Weights of a small transformer language model.
Architecture: LayerNorm before each block, rotary positions, no biases in attention or MLP, untied embeddings.
Training: a variant of Muon for these matrices, 643M tokens.
MLP neurons of a small language model. Each row is named by its layer, matrix (gate and up: input weights) and neuron, and shows model dimensions 208-303. Each number is 128 + 32 x the weight over its row's rms, rounded and kept within 0 to 255. A neuron's up and down rows have the sign that makes its largest values positive.
Before each neuron's rows, "fires after" lists the tokens most often just before its 100 highest values on Wikipedia text that the model never trained on.

fires after: " ", " in", "4", ",", " at", " |"
L9.gate1523 [144 121  46 124  63 106 139  97 170 122 107 168  57 118  96 126 152 114 153 146 182 163  88 101 173  68 159 144 117  53 117 166 148 132 125 152 175 109 147 151 114 123 143 130  80  99 120 132 114 158 166  80 165 146  87 164 167 116 189 122 155  62  81 146 137 127  91 160 127 185 164 105  72 179 107 167 114 148 146  95 132 164 103 168 107 156  95 105 123  96  88 104 120 149  87 155]
L9.up1523 [149 132  95 119 137 118 126 113 109 141 159 122 143 159 125 184 145 115 113 108 155 123 101  70  86 102 113 129 126 137 201 106 141 145 116 128 109 164  93 145  99  90 198 128 142  90 142 120 113 134  99 150 142  77 152 149 183  92 139 132 148  84 153 142 154 126 158 154 116 185 146 139  92 157  93 170 144 127  84 147 137 183 117 126 136  95 104  76 118  69 151 108 136 128 144 163]

fires after: "\n"
L4.gate521 [132 121  82 124 108 113 139 155 124 135 113  85 103 146 138 102 133 114 173 125 109 171  90 161 173 127 100 121 149 113 121  87  85  75 123 154 144  55 158 152 202 125 146 107 118 121 107  97 123 109 157 115 139 106 170 113 142 134 156 174 188 136 130 107  80 126 102 137 109 227 143  97 159  75 113 106 163 112  97  75  91 133 128 123 134  44 169 145 176 123 100 100  89 150 122 107]
L4.up521 [150 106  90 105 144 150 154 150  68 146 122 123  78 157 100 174 113 102 134  81  36 115  93 144 120 145 143 178 120 116 135 147  97 122 149 105 202 107 149 164 157 131 118 113 114 104 123 119  89  96 147 116  96 181  97  99 168 128  91 148 120 162 119  91 107  79 101 145 124  74 105 110 173 144  81 119 139 138 155  83 140 132  75 148 103 105 157 122 148 144 123 158 105 127 164 117]

fires after: ".", " ", " Notes", " season"
L6.gate705 [130 127 149 166  80 187 153 221  86 116 134 174  79 125 109 119 157 129  92 145 185 138 159 190 131 164 130 159 122 127 171 146  76 125 126  82 176 175 147 138 126  87 132 165 154  58 176 184 140 120 124 116 141 106 133 110  94  77 103 114 113 153 144 138 115 123  99 135  64 162  95 129 131 167 118 154 136 140 117 116 109 155 138 118 143  85 134 173 110 103 107  96  96 125 112 127]
L6.up705 [138 154 105 122  64 197 187 184  94 127 153 157  78 135  98 112 169 145 101 140 162 175 101 188 107 123 125 136 156 115 180 133 159 125 156 111 195 153 153 171  95 126 134 192 112 117 170 159 160 133 126 134 115 148  83 128  59  82 112 141 115 183 144 130 142 142  79 137 101 111 120 147 137 155 149 148 135 125 124 115 108 152 132 108 113  81 158 164 115 100 110 125  73  98 116 146]

fires after: "\n", "==", " ==", "==="
L6.gate1346 [126 134  95 171 141 138 123 142 141 123 126 119 170  98  73 138 150 114  83  92 141 151  54 111 157 162 129 145  89 102 111 110 118 119 127 118  93 165 196 155  75 117 162  99 112 150 205  44 161 127  81 107 120 139 141 136  89 150 120 148 176 124  95 122 134 153  92 137 192 120 137 135 161 138 150 110 117  98 138  93 173 113 136 108 186 170 200 132 125 109 129 151  98  90 129 100]
L6.up1346 [128 101 125 124 146 107 129 111 105 103  48 114  98 110 161 112  90 118 137 104 109  77 197 120 116  93  64  89 142  81 185 119 122 110 178 137  95  70  70 139  98  56  87 126  62 106 121 219  60 147 138 137 137 148 139  89 129  93 141  88 124 124 128  76 109 133 121  62 126 184 160 140 113 108 130 183 100 116 151 106  83 110 157  65 104 130 130 161 140  77 164 128 109  94 131 194]

fires after: ".", " "
L9.gate225 [151 162 152  95  92  92 134 102  95 191 146 135 135 117 129 146 198  98 113 177 143 128 110 159 133 128  72  80 131  89 120 149  97  82 117 152 124  84 152 117  81 149 181 121 205  30 155 142 109 126  79 132 168 114 168 150 124 118 118 155 112 134 121 129 158 119  98 125  96  67 168 140 144 144 109 181 119 119 145 155 110 155 141 223 128 121 127 118 112 130 119  99 152 169 128 123]
L9.up225 [135 115 191 144  78 129 191 136  79 123 133 135 154 117  92 119  74 137 155 145 137 194 122 202 116  88  98 135 154 121 152 131  71 170 130 160 189  55 162 119  56 129 100 131 130  99 163 127 113 195  96 140 125 100 122 102  99 150  65 171 151 150 127 102 135 159 117 156  93 129 145  89 125 102 131 135 173 124 121 113 131 170 115 170  54 115 113 147 129 151 105 101 176 143 164  88]

fires after: "9", " ", "8", "1"
L6.gate1373 [203  73 162 155 105 155 120 127  99 122 151 106  78 150 112  92  78 127  79 146  79 173  96 178 188 178 127 119  85 182 170 116 164 112  97  79 129 101 186 134 135 104 180  73  75  74 172 104  91 122  87 158 143 101 149 112 149 151 139  93 132 162  94 142 108  86 125 148 145 125 154 172 114 126 202 119 147 146  57 135 174 135 167  73 125  83 106 152 135 189 146 170  97 136 155 140]
L6.up1373 [170  67 126 124 143 110 144 125 107 134 161 130  97 148 111  70  93 161  50 111 107 186 110 186 176 149 113  78  64 145 176  86 131 106 108  70 150 104 157 152 119 125 215  73 104 122 147 102 167 101 114 164 144 123 115 124 117 138 107  89 138 140  73 150 125  77 133 118 130 126 200 170 110  68 173  79 100 157  74 133 190 138 168  50 116  84 115 124 140 152 121 184  99 122 103 139]

fires after: "\n", "\""
L4.gate170 [106  98  93 152 180 175  92 187 183  87 140  94 118 113  73 116  98 115 130 144 147 151  69 131  80 106 131 163 156 106 114 125 103  96 101 147  91  85 134 129 194 138 182 101 143 127 125 128 169 103 161 116 140  78 105 103  93 127 157 140 133 158 162  98 131 150 117 111 118 162 157  95 175  94  89  72 144 112 126 109 169 130  60 128 145 177 118 164 117 115  96 155 151 161 171 107]
L4.up170 [146  76  94  81 152 162 118 110 124 116 146  85  86 108  83 113 132  87 186  74 115 136  73 144  78  89 136  93 133 162 122 143 155 176 149 127 103 140 102 112 152  93 130 115 129 115 143 135 164  96 143 124 174  71 114 118 104 129 134 127 160  99 103 107 138  97 141 169 132 148 157  99 155 122  92 169  90 129 116 136 137 119 114  85 168 152  98 197 202 109  95 162 129  93  96 145]

fires after: "\n"
L4.gate833 [ 81 131  65 131 153 124  93 163 249 109 126  80  73 120 158 179 153 110 139 161 126 174  92 156  89  86 206 124 108 124 134 183 115 131 100 158 166 123 159 103 160 158 116 104 104 199 126 153 166 148 124  87  66 107  85 159 163  80  72 105 146 120  98  13 162 171 131 156 103 125 117 132 136 100 108 148  73 130  99 101 102 131 125  71 144 142 139  80 131  91 131 134 126 180  74 125]
L4.up833 [105 134  69 137 137 131 100 123 237 123 124  84  67 132 161 212 158 112 137 161 140 185  73 160 136  99 167 107 123 126 130 148 126 109  88 143 132 116 150  73 155 123  81 108 144 178 145 147 136 116 120 118  94 134  89 186 168 122  91 110 166 157 121  22 133 178 111 155  58 183 125 132  94  74  93 111  92 150  80 135 113 110 128  91 123 125 149  96 125  40  89 152 129 151  78 124]

fires after: " in", "In", " In"
L6.gate580 [ 70 105 120 138 124  74 169  94 119 120 154 132 171  95 126 127 154 139  62 193 113 106 123 129 122 131 158 153 153  98 102 146 106  95 124  92 123  55  72 151  80 153 179 147 117 149 128  99  94 120 151  77 142  98 116  69 170 103 182 156 157 126 130  78 167 134 118  88 124 139 109 153 154 133 123  72 137 152 182 136 155 160  65 143 183 115 151 149 123  94 196 105 126 147 126  86]
L6.up580 [139 190  70  97 117 147 164 117  99 119 152 152 156 104 122 116 187 121 136 143 150 116 149 122 125 117 122 111 139 108 149 106 158 146 131 125 102 152 109 152 143 129 130 137 107 114 105 141 111 137 114 163 192  83 180 135 187 173 154 157 128  98 123 126 125 150 116 170 148 111 150 159 118 148  78  66 135 169 163  97 105 180  98 178  93 111 151  94 154 113 141 109 153 123 177 121]

fires after: "\n", "|---|---|---|"
L4.gate590 [140 123 112 109 141  79 134 151  95  95 135 150 144 109 117 132 145 100 102 113 114 127  83 154 100 152 158 169 104 183  90 126 143 133 135 126  95 120 160 151 153 141 157 140 129 116 104 166 168  73  84 136 166  76 165 108 108 132 115 129 174 232 160  87 116 153 118 187 197 125 173 118 172  94 129 162 175 101 140 165 131 153 131 161 135 215 117 211  98 116 143 129 100  83 138 102]
L4.up590 [ 84 112 121  88 148  70 128 134  70 153 169 108 139  78 119  89 143 142 149 108 125 161  92 157 119 144 136 160  91 152 106 124 141 155 103 170 122 123 178 147 136 130 147 103 159 132 115 205 163  90  65 132 208 121 128  88 123  92  90 141 122 253 140  94 138 106 145 166 175 140 127  88 127  75  98 164 155  54  92 187 119 174  86 105 147 155 148 190 106 111 157 169 124  86 101  69]

fires after: "\n"
L4.gate1383 [134 199 136 130 191 126 120 118 132  95 133 160 119 106 161 171  65  95 136  92 162  98 120 140  69 117 165  87 131 128 105 127 127 101 152 112  58 121 158  64 128  79 164 114 151 138 138 101 169 130 138  79 104 140  96 115 121 140 138 152 173 187 158  86 133 119 135 166 145 167 135 128 147 198  99  96 139 144 161 146 183 135 147  99 161 145 123 133 148  76  75  58 142 169 114 159]
L4.up1383 [ 98 124 100 143  95 152 134 126 162 173 209 149 156 107 170 146 100 151 136 126 162 143 142 161 185 110 117 116 181 138  63 140 185 111 188 116 157 135  89  70 173  67 149 120 172 115 121  91 102  54 129 195 102 106  92  89  75 131 107 172 141 125 119  77 154 167 121 134  97 101 136 127  94  95  75 108 164 115  80  98 128  73  49 100 124 107  89  96 146 143 174 153 169 117 112  14]

fires after: " a", "s", " ", " |", "==", "t"
L6.gate218 [162  87 155 130 118 134 154  96 105 150 141 136 158 150 151 130 114  91 142 139 164 111 118 129 165 135  85 146 110 139 119 186 117 116 145 184 104 174 118 175 135 129  89 138 109 137 131 160 134 125 106 132  96 151 117 107 183 143 147 141 127 146 156 107  78 101 173 127 103 154 157 120  74 160  97  73 114  83  82 130 155  92 103 159 175 117 129  40 142  93 128 173 153 160 135 114]
L6.up218 [154 115 136  63 107 133 100  89 110 142  99 157 162 155 154 103 158  99  89  72 170 111 143 160 175 107  99 149  95 138  83 129 100 145 201 134  91 162 119 188 120 175 164 125  88 122 103 189 105 168 140 151  75 116 134  69  99 174 147 107 167 180 171 167  89 105 155 140 142 155 109 116 112 185  72 125  95 142  67  92 131  61  88 202 165 121 150 110 121 119 131 179 138 160 125 118]

fires after: "9", "0", "5"
L4.gate602 [150 146  86 129 117 180 156 120 103 194 169  90 107 125 105 105 125 149 127 166 141 132 154 170 140 127 101 119 135 123 197 130 181 170 183  99 129 152 164 124 127 126 159 149 104 138 176 125  92 143  65  93 123  78 146  82 150 129 134 118 113 185 176  98 134  97  93 161 147 131 114 190 138  93 140 118 136 136 104 116 148 190 105  79 138  93  80  22 172 116  96 142 108 114 142 173]
L4.up602 [169 134  83  94 167 129 142  85 197 187 175  39  70 109  95  77 168 172 159 171 150 147 185 133 182 117 112 102 119 142 182 117 164 177 141  98 186 187 126 115 175 122 175 221 118  93 144 170 192 100  88 143  97 121 133  82 113 109 131 114 141 152 161 150 140 117 128 164 116 131 186 156 168  88 112 131 141 141 134  75 160 146 182  77 139 107  98 102 126 121 159 206 161 109 151 139]

fires after: "1", " ", "d"
L9.gate1643 [160 125 187  93 118 111 139 114 159 127 207 187 148 112  99 126 150 138 137 125 155  79 127 137 119 132 175 139 111 162 121  89  98  80 100  92 117 149 191 153 180 137 201 105 138  77 162 124 106 154 103  59 160 131 162 146 128 125 131 145 119 163 137 103 177 138 134 117 132 139  62  71 126  91 153 170 101 200 111 112 111  85 119 179 154  80 135  45 128  97 111 122 104 151 143 164]
L9.up1643 [143  93 146 103  73 178  86 129 137 139 175 107 170 149  90 114 104 135 120 156  78 150 159 175 147 100 153  91 127 145  97 120 153  86 105  90 167 154 153 111 129 161 107 111 117 110 157  99 127 179 147  64 135 132 128 108 120 119  95 102 136 147 123  94 118 105  18 171  82 180  86 150  75 159 124  57 146 186 109 149 177  72 196 112 118 102 155 155 119 152 163  87 119 133 137  59]

fires after: "\n", " of", " in", "-", " code"
L6.gate1320 [107 133 148 139 127 103 132 141 169 121 158 145 162  78 118 192 140 134 147 125 182 120 125  61 148 211 137 161 150 149  91 152 131 123 154  68  99  35 114 135  98 160 126  77 131 134 120 167 109  90  92 163 125  70 157  99 148 116 177 147  82 151 161  91 115 139 130 186 180 121 114 142 133 159 114 121 129 158 113 132 122  99 159 116 146 101 121 166  71 106 158  63 127  91 111 139]
L6.up1320 [ 86 149 127 144 121  97 102 141 174 118 166 158 178 116 148 133 133 125 129 165 147 134 150  87 144 174 165 191 145 135 102 166 126 147 186  47 152  87 119 164 135 162 163 156 112 100  99 157  88  88  95 226 127 115 158 108 144 154 134 122 101 123 106 150 108 159 106 145 159 164 119 127 159 186 113 100 114 189  47 151 142  96 186 165 139  97 143 132 107 107 187  41 131 107  96 173]